config = dict(
    num_hidden_layers=15,
    hidden_size=224,
    num_attention_heads=5,
    num_key_value_heads=5,
    head_dim=32,
    intermediate_size=576,
    vocab_size=4096,
    hidden_act='geglu',
    norm='rmsnorm',
    norm_place='pre',
    norm_eps=1e-05,
    positions='rope',
    rope_theta=10000.0,
    rope_fraction=1.0,
    qk_norm=False,
    attn_scale=0.177,
    bias='none',
    tie_word_embeddings=True,
    parallel_block=False,
    init='normal',
    init_std_qkv=0.0257,
    init_std_o=0.00556,
    init_std_up=0.0257,
    init_std_down=0.00293,
    optimizer='muon_variant',
    learning_rate=0.0139,
    lr_mult_o=4.0,
    beta1=0.93,
    lr_head=0.0049,
    max_grad_norm=2.0,
    warmup_steps=200,
    schedule='wsd',
    decay_fraction=1.0,
    decay_shape='linear',
    final_lr_fraction=0.1,
    batch_tokens=65536,
    max_seq_len=128,
    doc_mask=True,
    train_tokens=429900000,
    max_steps=6560,
    dataset='wikipedia_en',
)
MLP neurons of a small language model. Each row is named by its layer, matrix (gate and up: input weights; down: output weights) and neuron, and shows model dimensions 80-143. Each number is 50 + 15 x the weight over its row's rms, rounded and kept within 0 to 99. A neuron's up and down rows have the sign that makes its largest values positive.
After each neuron's rows, "fires in" lists the words (lower case) most often at its 100 highest values on Wikipedia text that the model never trained on.

L10.gate361:82 38 47 61 60 29 60 74 60 58 53 44 74 72 45 37 51 52 71 54 32 70 29 53 76 53 25 46 67 41 48 95 56 30 51 61 68 33 37 55 64 65 38 59 59 34 61 67 66 69 43 28 46 48 43 56 45 41 37 48 67 42 32 37
L10.up361:65 57 19 52 54 29 88 69 47 33 55 52 35 42 45 56 35 53 50 27 44 58 47 62 68 46 58 42 56 25 59 67 42 32 50 42 50 38 56 40 43 36 48 36 52 76 45 40 30 56 85 21 65 73 80 66 42 51 56 33 57 74 51 59
L10.down361:48 80 54 44 63 66 69 64 57 45 54 60 28 56 91 84 45 48 35 34 40 58 24 40 37 53 50 67 46 26 52 43 39 50 60 32 67 26 45 82 41 57 33 43 68 57 48 44 50 34 44 11 70 54 50 55 44 51 83 50 55 38 88 54
fires in: "to", "about", "into"

L2.gate322:82 62 57 56 41 83 59 58 44 62 39 49 46 82 78 44 38 65 41 32 68 47 56 56 30 33 37 40 65 57 50 69 80 45 62 52 64 40 61 61 56 18 84 45 51 43 46 58 52 43 54 56 45 34 41 26 40 55 64 48 61 47 63 73
L2.up322:52 59 56 81 54 39 88 53 20 79 58 40 31 68 43 56 65 49 47 47 60 38 43 34 54 35 54 46 46 46 46 32 35 62 63 76 55 66 46 53 71 45 47 39 55 62 42 44 26 38 75 52 53 40 61 38 54 63 33 53 40 55 65 42
L2.down322:52 30 65 67 51 53 64 29 60 62 42 37 57 48 63 00 39 36 45 28 54 58 73 12 55 42 59 44 55 53 53 68 54 40 50 55 37 53 30 47 63 39 42 44 43 38 68 37 60 55 59 53 60 56 64 53 51 61 61 60 61 39 19 45
fires in: "and"

L2.gate82:36 87 38 33 39 46 49 54 50 44 61 74 35 41 42 79 28 37 49 39 29 44 69 68 24 27 68 52 60 59 49 42 44 58 63 38 57 52 49 40 10 51 59 43 35 67 73 76 24 49 51 51 66 53 40 61 34 64 36 23 63 41 55 47
L2.up82:68 49 59 30 73 72 52 44 48 78 26 55 47 61 43 68 61 50 57 46 40 60 66 60 36 40 55 42 40 67 45 64 53 62 44 48 54 48 54 67 34 39 66 57 53 27 53 65 47 51 33 25 47 55 71 70 35 55 44 50 44 48 38 33
L2.down82:78 78 45 27 63 65 79 39 69 71 49 59 34 29 13 36 52 71 53 54 53 60 42 55 52 46 58 68 62 56 23 58 51 56 40 39 38 57 51 34 45 26 39 65 40 21 47 58 39 55 75 31 44 83 48 40 67 51 49 55 68 53 52 62
fires in: "between", "both", "which"

L4.gate101:35 65 54 71 41 45 59 65 54 43 47 52 47 74 35 38 51 15 66 54 33 35 49 78 60 60 33 38 54 79 34 55 65 68 59 42 52 46 33 41 35 29 69 57 37 45 20 33 51 50 39 17 25 40 37 62 61 64 61 20 60 39 61 48
L4.up101:67 62 32 49 62 35 36 58 41 46 67 62 68 82 58 41 35 55 34 39 58 49 58 46 43 27 36 52 54 53 30 15 51 53 39 26 25 44 60 74 35 49 51 41 65 41 34 60 38 52 50 71 68 53 65 40 53 33 63 49 20 48 63 79
L4.down101:47 60 60 41 72 40 60 73 43 24 50 65 54 57 46 08 54 54 39 49 38 78 65 37 27 39 43 50 51 55 51 53 17 42 43 50 43 72 27 32 27 59 62 62 70 55 55 71 63 75 35 48 47 83 12 73 30 71 66 59 38 61 63 55
fires in: "they", "we", "i", "band", "he"

L3.gate470:64 42 29 52 55 60 77 57 42 44 39 37 32 42 19 73 27 35 47 45 53 74 80 57 67 39 28 18 23 44 32 44 45 61 45 51 44 22 60 57 52 36 55 50 48 55 41 23 50 45 44 24 77 37 53 56 30 56 40 40 35 52 57 60
L3.up470:55 70 55 52 72 64 51 60 37 40 58 30 60 44 50 64 46 38 34 49 59 71 51 47 36 27 20 79 41 45 71 60 58 53 38 50 55 38 55 44 57 44 66 61 25 64 39 39 73 13 67 35 75 59 57 66 32 37 31 63 53 49 68 69
L3.down470:56 34 64 70 64 39 65 38 27 39 66 23 49 27 34 27 28 48 45 84 86 31 56 53 66 54 74 28 53 39 54 36 53 64 38 38 61 61 75 57 54 58 42 36 51 63 33 58 44 76 53 61 48 42 80 73 67 38 41 60 35 56 49 58
fires in: "these", "make", "making", "made", "gives", "give"

L2.gate408:44 62 66 44 45 40 40 64 40 55 54 54 39 48 47 66 65 41 69 54 55 56 28 57 70 57 49 58 18 55 21 23 84 57 49 54 62 60 70 65 55 44 39 28 55 39 63 63 73 34 76 32 33 53 55 44 38 61 75 50 40 61 47 60
L2.up408:78 55 53 59 42 44 40 64 25 35 41 52 38 43 37 57 27 53 63 84 45 49 24 55 49 66 69 52 21 46 25 53 51 62 35 47 53 82 42 14 29 43 54 52 39 40 72 30 62 59 74 51 46 57 66 56 51 31 74 41 52 72 37 33
L2.down408:39 63 58 49 36 36 48 81 42 64 30 41 43 53 47 45 33 44 27 51 25 45 60 50 40 31 77 55 50 61 24 70 68 49 47 51 52 52 53 31 55 42 56 36 67 54 39 31 54 38 61 51 75 43 55 37 49 40 73 49 44 59 60 44
fires in: "in", "on", "for", "other", "despite", "from"

L4.gate507:47 50 45 25 57 58 51 44 43 52 61 46 51 47 55 57 60 11 61 47 42 52 61 33 42 46 44 46 69 57 18 44 42 42 88 44 38 59 58 45 44 63 52 32 56 68 63 58 55 48 26 49 53 52 69 46 42 51 32 45 49 57 58 40
L4.up507:64 42 31 37 54 63 61 50 55 49 52 36 54 77 72 56 59 57 71 52 47 44 89 55 75 53 43 45 63 40 47 40 53 39 52 51 47 45 41 47 15 82 44 52 40 57 72 56 45 38 49 24 76 40 40 71 35 54 24 48 44 58 59 47
L4.down507:47 51 64 18 74 49 45 44 59 49 58 61 42 41 71 55 84 30 68 32 54 70 60 73 36 68 41 71 63 46 19 44 82 49 48 36 54 45 59 63 56 34 32 26 70 22 87 38 44 47 42 23 25 55 46 46 36 74 34 35 52 29 35 64
fires in: "who", "when", "which", "what", "that"

L6.gate293:49 61 54 50 24 45 74 56 58 72 39 60 71 43 39 54 49 67 70 52 57 43 52 03 69 76 36 60 78 33 33 37 43 49 73 84 48 57 22 57 15 43 59 43 57 78 47 49 72 50 67 37 79 60 67 32 41 36 39 31 45 52 60 33
L6.up293:59 47 41 51 59 68 42 50 57 58 50 36 51 64 52 66 44 63 38 53 71 31 47 26 62 28 40 48 56 38 42 49 53 20 37 75 49 17 57 40 47 49 65 51 47 78 41 50 29 44 56 30 58 56 64 28 50 52 62 50 47 44 63 62
L6.down293:65 49 55 39 48 44 67 74 60 87 65 35 77 56 30 36 31 56 48 48 35 62 66 50 50 64 42 59 51 68 52 47 49 41 39 29 44 49 41 69 41 75 45 46 61 72 63 45 60 30 48 49 47 56 56 54 53 45 41 46 50 14 39 72
fires in: "from", "left", "in", "to"

L3.gate327:43 74 47 54 38 50 56 41 76 55 38 48 38 30 19 73 55 48 69 02 41 62 40 40 51 55 21 24 86 70 65 43 67 57 42 34 46 46 50 57 40 33 65 50 47 44 56 41 57 64 50 29 56 62 56 61 66 55 52 39 61 54 42 49
L3.up327:32 55 36 37 56 61 32 47 41 60 56 41 46 47 36 46 57 52 56 22 66 26 57 43 91 54 22 73 47 70 36 43 32 55 52 56 79 39 60 68 33 55 46 60 39 39 48 64 29 36 64 53 49 45 29 65 57 47 45 50 71 38 81 49
L3.down327:28 48 71 48 51 49 43 49 55 65 41 64 56 40 63 51 56 40 48 36 41 36 62 24 71 71 31 49 62 55 28 35 62 58 56 59 51 69 58 59 45 48 35 42 53 44 64 60 32 49 38 59 47 40 32 51 45 54 27 47 41 49 58 49
fires in: "became", "become", "been", "becoming", "remained"

L2.gate25:45 59 52 65 62 63 43 52 44 79 66 63 61 62 52 40 58 72 16 28 59 65 71 35 88 49 42 49 26 85 87 51 62 42 38 42 47 77 65 45 58 72 43 66 40 67 08 53 45 63 63 75 36 41 51 40 40 79 28 82 48 57 59 54
L2.up25:46 36 44 50 31 69 50 57 48 41 73 56 47 62 57 29 49 53 10 39 68 57 88 39 73 70 59 75 42 67 60 55 51 63 39 30 50 45 48 23 36 61 40 49 60 32 24 12 41 67 56 85 32 61 71 55 62 68 37 58 82 48 23 42
L2.down25:43 27 77 34 35 59 32 44 43 65 64 49 45 82 79 43 46 92 43 66 74 47 42 52 25 69 30 51 88 48 46 48 35 54 62 51 44 65 51 46 57 49 35 56 55 58 71 13 42 33 49 48 62 51 76 45 39 52 59 36 55 42 39 40
fires in: "pacific", "west", "east", "los", "great", "eastern"

L4.gate275:78 36 51 51 21 46 43 33 59 64 50 70 78 70 65 59 53 57 33 58 63 51 65 65 47 37 54 60 60 47 41 33 63 47 55 37 55 81 51 56 39 50 37 45 65 45 52 77 74 52 48 53 32 38 51 49 46 82 46 41 74 71 29 52
L4.up275:75 42 57 46 08 57 56 70 33 52 59 48 82 52 35 35 58 55 54 45 57 28 51 38 60 51 25 57 26 53 46 34 58 33 59 55 47 71 35 37 50 22 71 58 59 59 59 55 54 25 56 76 52 44 70 49 31 78 52 42 64 64 53 47
L4.down275:47 36 71 57 34 54 60 48 47 59 64 71 49 34 58 84 38 48 51 65 67 60 22 49 55 70 50 49 44 73 51 57 43 51 61 41 31 20 38 25 51 54 53 43 85 52 49 59 63 66 29 44 43 73 63 38 33 52 66 37 44 26 54 52
fires in: "from", "in", "of", "to"

L3.gate452:37 72 60 59 67 47 64 70 36 71 26 60 34 36 38 50 61 73 57 47 55 58 52 47 66 33 60 65 48 25 49 63 63 40 27 32 50 72 55 37 48 63 82 36 45 41 51 33 69 45 61 42 45 42 47 29 67 66 42 37 47 36 65 82
L3.up452:59 63 71 57 64 53 40 61 61 63 80 47 79 50 75 77 40 66 47 55 38 65 44 66 57 61 33 72 58 48 35 31 43 52 42 45 75 47 84 56 69 33 42 52 69 60 08 20 77 39 33 58 69 58 42 46 66 27 41 61 25 50 61 45
L3.down452:53 57 52 28 27 54 37 92 70 75 24 36 56 60 52 34 41 36 46 56 50 57 63 38 68 37 42 63 57 60 45 81 57 38 27 49 54 64 62 56 57 54 75 28 47 89 54 50 68 35 57 34 66 46 53 48 52 29 13 52 20 45 58 55
fires in: "made", "make", "win", "making", "takes"

L2.gate52:49 60 79 50 33 42 23 45 45 46 34 27 67 27 61 62 57 56 54 66 33 69 21 27 57 35 65 46 58 32 36 58 41 58 33 37 49 61 67 86 48 58 47 24 32 80 36 45 87 70 57 59 40 34 35 13 46 46 53 36 33 44 75 47
L2.up52:33 29 85 44 89 37 52 64 30 29 49 59 37 27 51 40 54 66 51 19 73 41 34 61 58 48 16 56 58 71 35 35 44 85 62 40 40 45 61 75 71 28 31 37 81 46 36 37 50 62 55 15 32 27 43 44 48 46 52 54 60 52 32 46
L2.down52:27 45 70 74 52 60 67 66 27 43 80 23 28 31 72 45 47 71 33 45 63 52 53 72 47 52 29 48 33 41 29 66 85 39 45 40 53 72 70 47 61 43 45 54 86 35 48 39 49 40 13 13 49 21 74 45 50 50 51 30 62 47 37 77
fires in: "made", "make", "making", "record", "abu", "total"

L10.gate465:50 38 45 62 67 44 53 28 27 75 49 50 65 45 15 34 39 65 55 15 55 52 57 64 45 42 64 59 46 36 27 47 60 69 64 44 83 65 74 53 27 35 55 38 52 09 55 72 47 48 74 59 31 37 49 25 37 69 79 53 35 45 61 59
L10.up465:39 59 81 69 58 48 51 48 36 71 41 38 52 45 45 51 58 75 14 42 43 50 28 22 35 40 61 59 59 67 42 44 55 39 50 53 55 44 69 55 47 40 57 46 42 24 55 61 48 57 38 58 48 50 37 52 56 48 57 61 61 51 53 42
L10.down465:30 53 76 43 42 22 66 46 46 62 70 41 52 21 44 54 48 39 75 41 48 42 44 51 38 52 53 48 57 23 39 46 93 67 35 34 55 49 70 57 68 55 71 48 52 33 73 26 50 54 72 66 53 60 51 40 52 29 31 54 63 38 49 67
fires in: "the", "s", "very", "and"

L2.gate158:54 35 56 56 35 64 36 55 55 61 47 52 51 33 42 31 54 69 45 39 85 54 32 64 51 63 68 32 61 78 30 53 50 75 42 50 30 36 43 50 49 50 32 25 64 23 70 61 39 34 35 36 27 71 64 55 32 63 43 39 80 63 51 44
L2.up158:51 61 24 52 55 81 17 22 47 60 64 53 46 40 34 55 34 63 42 52 93 45 65 35 32 41 55 32 72 35 59 30 28 60 61 82 76 72 55 43 24 66 71 70 53 53 65 42 76 80 46 57 28 41 59 67 40 54 77 59 29 49 43 53
L2.down158:50 70 53 35 44 74 53 40 34 62 45 54 45 56 55 46 38 62 33 63 69 51 51 62 66 70 52 40 58 54 83 67 44 55 74 66 79 41 61 50 58 31 52 43 37 66 47 49 71 31 51 71 56 45 71 67 34 15 73 40 44 42 44 27
fires in: "2020", "2022", "2023", "2024", "2025", "2021"

L2.gate243:21 40 52 63 50 58 12 41 56 43 77 49 53 35 71 71 43 63 30 21 50 38 48 33 40 52 58 45 73 53 54 38 44 39 68 51 48 58 64 51 39 43 71 58 55 20 41 44 64 40 49 50 43 60 74 50 20 74 39 17 40 47 66 60
L2.up243:14 38 51 29 52 30 42 32 39 52 69 38 64 67 57 60 55 60 33 35 59 46 50 56 51 68 70 60 54 63 49 51 56 55 57 55 61 62 79 58 30 48 70 62 56 08 27 34 57 43 37 31 52 58 56 87 46 59 40 27 54 61 52 59
L2.down243:30 43 42 65 98 43 38 26 40 48 72 33 52 23 35 59 57 75 62 46 76 40 44 33 45 68 43 52 57 52 35 39 89 35 60 41 33 54 75 57 53 63 47 57 48 58 39 60 54 38 13 65 61 74 12 56 45 45 48 69 61 48 17 64
fires in: "became", "as", "become", "becoming", "democratic"

L2.gate363:37 81 35 22 34 61 62 41 63 77 27 49 80 45 49 36 39 59 55 69 66 28 38 36 62 47 67 66 45 32 64 70 82 32 34 63 58 79 65 52 69 67 16 58 49 65 40 63 31 22 39 34 67 30 62 52 46 49 51 35 49 40 48 63
L2.up363:38 50 40 57 48 61 44 61 30 20 64 68 61 57 69 32 40 46 14 64 12 33 67 25 43 74 47 46 49 73 41 29 61 37 41 52 43 58 30 54 58 40 70 60 32 49 46 23 64 51 81 52 47 70 33 65 57 40 57 45 54 41 49 55
L2.down363:47 23 51 57 49 49 26 53 52 43 41 53 53 29 73 27 74 53 49 44 31 36 53 42 73 25 28 54 66 32 49 55 49 86 51 44 47 64 45 58 40 06 38 45 61 33 49 66 50 62 42 81 14 71 40 52 49 33 60 30 66 55 47 42
fires in: "western", "eastern", "pacific", "used", "southern", "northern"

L6.gate177:55 59 44 18 33 61 43 54 65 40 39 43 30 71 81 20 42 40 50 55 66 73 66 28 50 52 59 63 78 57 24 70 54 34 33 53 50 56 26 35 36 42 44 61 44 53 42 71 42 58 30 47 36 42 47 45 25 67 59 49 71 55 65 34
L6.up177:45 59 60 21 45 58 51 36 43 89 56 48 47 73 54 56 77 48 71 50 66 75 53 35 21 53 73 61 68 66 48 49 76 43 26 47 57 48 33 49 52 46 58 49 13 44 47 63 55 37 62 65 66 47 40 54 37 51 61 28 72 36 53 51
L6.down177:14 50 52 39 55 66 57 26 77 57 63 74 39 25 83 43 43 51 57 61 55 58 34 59 42 47 37 53 45 45 46 41 41 52 53 58 49 79 27 46 34 62 41 48 34 63 54 55 66 55 80 55 27 48 46 45 44 48 42 67 45 54 72 42
fires in: "between", "both", "also"

L3.gate99:18 59 52 60 44 66 40 18 36 49 44 53 52 54 54 39 58 67 59 61 49 50 74 39 54 43 58 55 52 58 77 47 64 49 54 62 46 29 74 60 55 54 35 76 45 67 49 58 73 48 68 44 15 62 61 52 36 42 44 57 50 64 36 64
L3.up99:42 52 75 66 58 60 63 51 50 63 64 42 47 60 41 36 42 75 51 30 53 38 57 67 62 83 35 59 53 29 64 59 62 46 57 74 61 47 77 52 50 46 48 41 50 62 42 39 79 65 61 66 41 40 66 67 55 36 40 19 42 56 82 67
L3.down99:53 56 57 45 44 44 61 40 56 87 29 49 20 35 50 42 42 45 69 61 88 61 60 52 48 46 23 59 60 50 55 65 30 48 76 67 50 42 35 48 61 52 32 56 46 46 49 46 40 46 73 51 26 48 69 54 44 35 65 69 63 55 65 67
fires in: "1978", "1975", "1970", "1971", "1976", "1979"

L4.gate119:56 60 48 81 60 38 28 43 50 41 54 46 65 46 48 50 28 34 46 38 47 26 47 56 73 33 40 33 53 70 54 40 73 82 49 45 41 44 45 92 76 59 37 54 46 76 35 58 78 59 52 39 66 54 57 24 63 58 42 34 50 49 26 53
L4.up119:49 75 58 68 27 58 54 35 51 16 54 61 30 46 21 57 31 66 18 84 80 52 50 67 42 48 54 35 41 45 36 54 52 49 73 60 20 39 65 53 54 33 21 60 55 30 42 66 40 55 56 54 60 48 43 52 63 57 48 41 50 46 72 51
L4.down119:59 48 48 65 45 49 49 54 57 55 49 47 27 54 31 49 71 77 52 47 64 27 73 65 37 59 43 43 36 65 76 44 13 72 77 37 54 57 66 47 61 64 44 66 54 56 41 55 16 71 40 66 14 51 42 55 38 52 57 37 38 50 68 32
fires in: "an", "human", "woman"

L2.gate506:16 62 19 51 75 61 54 56 41 61 29 42 59 12 43 55 52 41 37 59 43 46 39 27 48 33 48 47 70 20 42 51 47 68 61 44 71 57 41 51 35 45 42 50 44 51 37 50 62 51 67 28 01 68 58 51 74 70 72 57 74 47 56 59
L2.up506:50 68 28 45 61 62 49 65 35 51 53 48 54 49 44 65 74 46 30 51 53 30 37 74 68 56 64 36 67 36 30 46 60 33 42 44 52 43 65 73 31 41 49 53 53 49 13 58 62 57 37 29 41 68 67 77 50 61 48 58 65 56 57 59
L2.down506:69 68 67 37 42 42 56 58 50 45 51 66 33 42 58 47 67 49 31 43 43 50 63 39 62 45 50 60 43 63 54 69 64 77 35 81 57 81 44 69 63 58 58 31 59 33 60 29 66 49 68 39 55 52 63 23 84 33 43 54 33 54 47 31
fires in: "western", "main", "final", "different", "game", "set"

L11.gate457:54 70 54 59 59 35 45 57 39 12 70 45 50 18 40 42 47 39 63 44 55 58 47 28 48 35 27 66 61 65 10 27 46 71 22 31 51 37 46 62 56 56 65 42 31 50 75 57 63 69 45 27 60 38 53 56 69 46 34 34 31 43 41 60
L11.up457:46 26 45 22 27 65 20 61 07 67 28 52 55 32 53 59 54 45 45 67 44 60 73 73 42 42 53 43 30 26 31 41 45 84 40 51 42 62 56 60 17 29 50 52 68 48 51 48 59 21 60 54 33 40 52 42 51 49 35 66 62 45 41 63
L11.down457:57 69 90 48 33 58 56 44 67 28 51 45 44 49 65 44 43 50 43 28 44 48 28 52 62 50 27 60 37 63 37 50 50 57 52 43 40 45 34 66 40 71 68 65 44 37 75 79 88 45 49 34 54 60 58 61 52 52 37 95 37 32 52 65
fires in: "that", "which", "who", "also", "to"

L2.gate136:34 44 40 32 40 48 31 64 37 35 30 33 46 51 28 71 22 68 48 33 67 37 36 51 38 75 32 79 42 54 50 67 34 47 51 42 41 54 38 48 31 58 51 70 36 27 53 34 42 60 65 39 81 45 40 56 63 84 51 65 58 50 45 85
L2.up136:38 61 20 70 56 47 52 38 41 54 48 48 15 33 32 68 60 51 59 53 57 55 41 79 68 64 64 80 45 62 52 63 64 18 68 52 15 59 27 45 38 73 61 85 29 52 45 55 45 34 50 49 58 42 38 48 50 52 61 63 44 42 58 50
L2.down136:58 83 53 86 66 63 27 52 53 53 33 36 62 50 51 39 43 22 55 58 51 61 67 50 50 50 40 52 36 43 46 38 48 59 45 54 63 66 38 51 24 47 45 53 60 65 65 46 60 32 47 67 60 55 57 72 49 20 78 64 25 48 53 42
fires in: "2", "32", "52", "2012", "2022"

L2.gate119:55 48 37 47 11 55 46 54 66 48 87 57 27 55 28 79 57 44 67 34 52 50 41 69 52 58 60 58 54 67 47 40 41 47 58 39 61 31 38 71 43 58 44 55 22 54 61 64 74 41 64 49 54 42 44 68 30 74 46 53 35 58 59 07
L2.up119:59 49 33 45 29 51 30 38 65 35 45 47 27 28 41 62 23 47 49 68 35 64 40 37 26 53 40 72 22 64 58 41 34 85 38 43 47 48 75 56 33 30 96 68 33 68 49 67 38 33 42 50 50 35 39 58 50 50 63 58 66 14 61 39
L2.down119:56 82 81 44 55 50 47 22 44 63 47 47 52 21 38 55 43 48 36 47 52 61 57 62 41 37 50 38 92 79 70 35 39 72 43 46 41 58 43 62 52 31 79 73 60 72 36 63 44 47 24 54 39 73 66 64 16 49 25 45 60 48 64 66
fires in: "it", "these", "this", "both", "all"

L2.gate223:34 57 39 41 56 45 45 42 51 44 38 62 32 51 43 57 49 35 72 29 49 68 57 49 59 65 41 46 40 21 44 13 37 39 48 61 31 29 61 40 63 33 62 32 30 45 66 87 65 49 75 63 44 45 53 55 31 68 61 47 44 50 52 64
L2.up223:61 50 35 45 45 39 50 32 46 59 38 47 55 43 38 48 31 20 89 31 33 46 57 65 71 53 32 69 34 29 49 16 34 45 58 38 46 74 62 32 51 42 75 43 41 50 50 51 78 50 53 48 40 75 62 47 27 56 34 31 33 50 60 26
L2.down223:51 33 48 43 66 32 15 64 27 25 42 22 34 35 69 54 33 56 67 57 38 42 25 38 39 56 38 85 48 60 52 48 68 23 48 22 37 54 44 43 60 51 73 35 45 37 44 55 33 78 74 48 55 65 47 62 28 42 75 70 45 56 55 53
fires in: "to", "would"

L4.gate537:42 70 30 65 53 43 21 36 54 61 55 66 51 66 55 56 61 36 35 61 45 47 79 61 42 77 19 48 40 64 25 51 49 35 52 48 47 38 80 82 42 72 50 54 45 59 50 74 38 36 60 44 58 50 44 37 61 39 39 24 54 56 57 43
L4.up537:57 43 61 52 37 38 29 74 75 66 53 66 42 44 57 41 53 68 48 84 31 71 71 61 18 70 22 53 53 47 41 51 55 63 51 32 63 52 68 67 66 72 59 51 55 38 32 53 44 29 71 45 58 39 36 58 57 68 35 28 46 27 36 21
L4.down537:69 21 62 75 31 27 39 52 60 51 49 30 57 20 65 35 48 42 34 78 31 74 36 53 55 41 43 51 60 37 63 19 52 93 52 61 43 55 67 72 56 43 55 54 55 57 47 38 27 24 45 63 17 45 46 45 39 39 44 56 35 48 54 57
fires in: "an", "a"

L8.gate224:48 48 57 66 50 49 63 19 35 81 75 32 51 55 62 41 51 30 45 52 61 58 67 42 45 37 53 62 67 29 58 49 49 55 54 70 95 38 50 32 71 55 70 72 52 38 65 39 56 29 44 26 63 26 80 45 64 48 39 40 43 49 64 29
L8.up224:53 38 48 51 61 52 50 36 32 40 40 63 64 64 53 49 27 64 52 40 68 57 33 69 33 52 50 38 57 40 24 42 51 39 63 67 46 32 75 47 67 57 71 49 38 70 44 41 55 32 58 30 34 24 70 69 54 32 29 44 80 58 53 63
L8.down224:52 60 58 40 56 55 50 29 76 55 52 52 42 56 33 61 36 33 54 55 68 32 47 46 72 56 52 51 42 46 83 42 54 57 31 45 34 43 46 52 63 26 66 43 29 29 65 54 31 51 39 23 78 31 27 70 10 52 64 35 66 33 63 69
fires in: "has", "have", "had", "not"

L2.gate505:58 43 56 53 56 73 26 72 79 45 57 65 34 40 60 33 40 57 45 38 56 72 49 65 29 30 40 43 45 54 45 40 59 52 38 47 57 49 33 71 51 51 52 38 31 32 39 52 42 39 51 59 64 35 44 65 41 69 68 61 26 50 59 78
L2.up505:51 35 37 62 34 73 31 51 45 50 50 46 37 55 31 48 37 38 60 45 69 59 54 67 44 41 30 46 65 48 40 55 34 68 41 56 41 49 34 25 72 47 44 31 25 44 45 63 50 45 33 46 46 38 56 58 32 68 64 58 54 47 45 74
L2.down505:29 37 55 39 62 23 42 49 34 57 61 52 61 39 55 43 36 49 60 50 56 19 48 53 46 70 32 31 45 81 48 50 26 73 55 64 49 58 72 36 58 25 58 40 68 39 59 58 52 48 41 38 32 62 51 32 83 19 36 59 43 56 31 41
fires in: "2023", "2022", "2020", "2021", "2024", "2025"

L2.gate529:50 64 13 66 43 49 50 47 35 45 60 46 51 63 23 54 33 71 83 57 31 65 25 39 26 42 62 58 43 53 44 40 40 49 55 66 55 69 48 60 60 72 60 52 35 33 49 63 44 47 47 17 54 59 28 59 20 57 70 77 53 35 51 65
L2.up529:53 55 23 50 29 54 55 80 36 48 23 54 62 46 35 34 50 26 68 41 61 63 50 34 17 40 41 59 43 40 70 14 46 63 64 25 67 46 32 52 74 29 58 53 23 41 37 81 71 28 62 34 49 48 44 76 53 59 63 53 59 52 65 50
L2.down529:62 56 33 65 51 49 62 39 51 43 48 63 60 73 64 46 49 36 30 42 05 57 54 56 35 49 41 41 61 44 58 44 19 70 37 36 61 63 31 56 41 41 44 65 64 43 52 52 55 76 42 40 54 56 48 51 31 46 47 88 49 69 66 45
fires in: "it", "this", "there"

L12.gate484:11 57 49 45 72 57 60 43 63 59 39 50 54 55 75 67 90 47 40 10 46 52 25 60 46 32 50 39 49 56 05 32 56 53 78 52 37 50 50 24 47 28 42 79 61 44 16 43 48 60 34 56 47 71 53 67 40 65 45 52 65 55 42 69
L12.up484:40 62 55 72 19 56 46 47 38 21 44 49 33 64 41 60 58 51 45 03 77 46 37 26 61 32 30 62 39 74 31 56 46 56 47 24 53 70 40 50 46 67 54 65 39 48 60 43 69 66 11 34 72 61 60 38 54 67 27 44 38 44 34 64
L12.down484:72 66 49 47 79 51 50 20 65 44 26 60 39 63 46 32 51 42 42 47 52 51 46 46 55 38 57 00 44 86 36 43 56 37 52 30 51 44 63 51 41 46 33 61 64 59 56 70 59 62 26 54 58 54 61 51 61 33 53 50 40 52 55 72
fires in: "he"

L4.gate489:66 23 21 35 74 34 58 62 65 69 42 44 39 41 25 58 37 63 56 45 60 53 61 72 57 47 47 54 39 29 40 58 61 39 38 38 57 53 41 38 38 56 38 36 60 33 26 75 39 54 63 38 60 73 62 43 32 66 67 27 29 63 52 58
L4.up489:38 36 31 56 59 43 57 62 77 51 47 60 44 17 55 46 26 42 49 63 28 60 48 39 59 65 67 45 49 44 49 37 50 41 36 21 35 61 56 50 49 55 59 55 47 42 36 50 43 43 62 33 81 42 71 69 48 70 46 26 73 27 32 66
L4.down489:77 24 61 52 41 76 41 45 68 32 74 53 72 13 30 30 30 55 51 46 63 49 45 33 35 55 36 45 51 76 51 47 45 69 66 27 66 48 53 60 51 45 44 56 54 69 64 69 65 36 36 36 55 57 66 52 57 64 40 53 67 32 38 48
fires in: "of", "for", "on", "in", "to"

L12.gate541:74 68 27 33 43 42 73 75 64 82 58 22 48 47 83 42 57 34 55 72 41 54 73 64 61 63 47 39 50 47 50 37 43 40 40 52 61 48 52 73 33 35 39 61 40 65 76 55 82 58 50 48 89 45 41 71 64 54 77 52 30 61 55 44
L12.up541:50 76 38 72 88 33 67 56 47 34 58 30 43 48 37 37 42 67 70 54 32 34 56 60 90 54 22 65 39 46 48 32 36 34 36 39 67 23 61 48 60 59 49 18 08 67 73 55 57 53 52 29 42 64 29 60 57 38 67 42 43 38 31 32
L12.down541:46 60 34 43 28 32 43 44 36 38 74 51 43 51 55 44 62 43 70 52 73 49 50 45 58 40 49 56 59 36 65 45 49 59 43 43 40 43 52 79 28 34 60 40 40 42 63 48 37 62 44 38 86 63 83 64 33 27 41 64 67 47 67 53
fires in: "to", "can", "not", "would", "will", "could"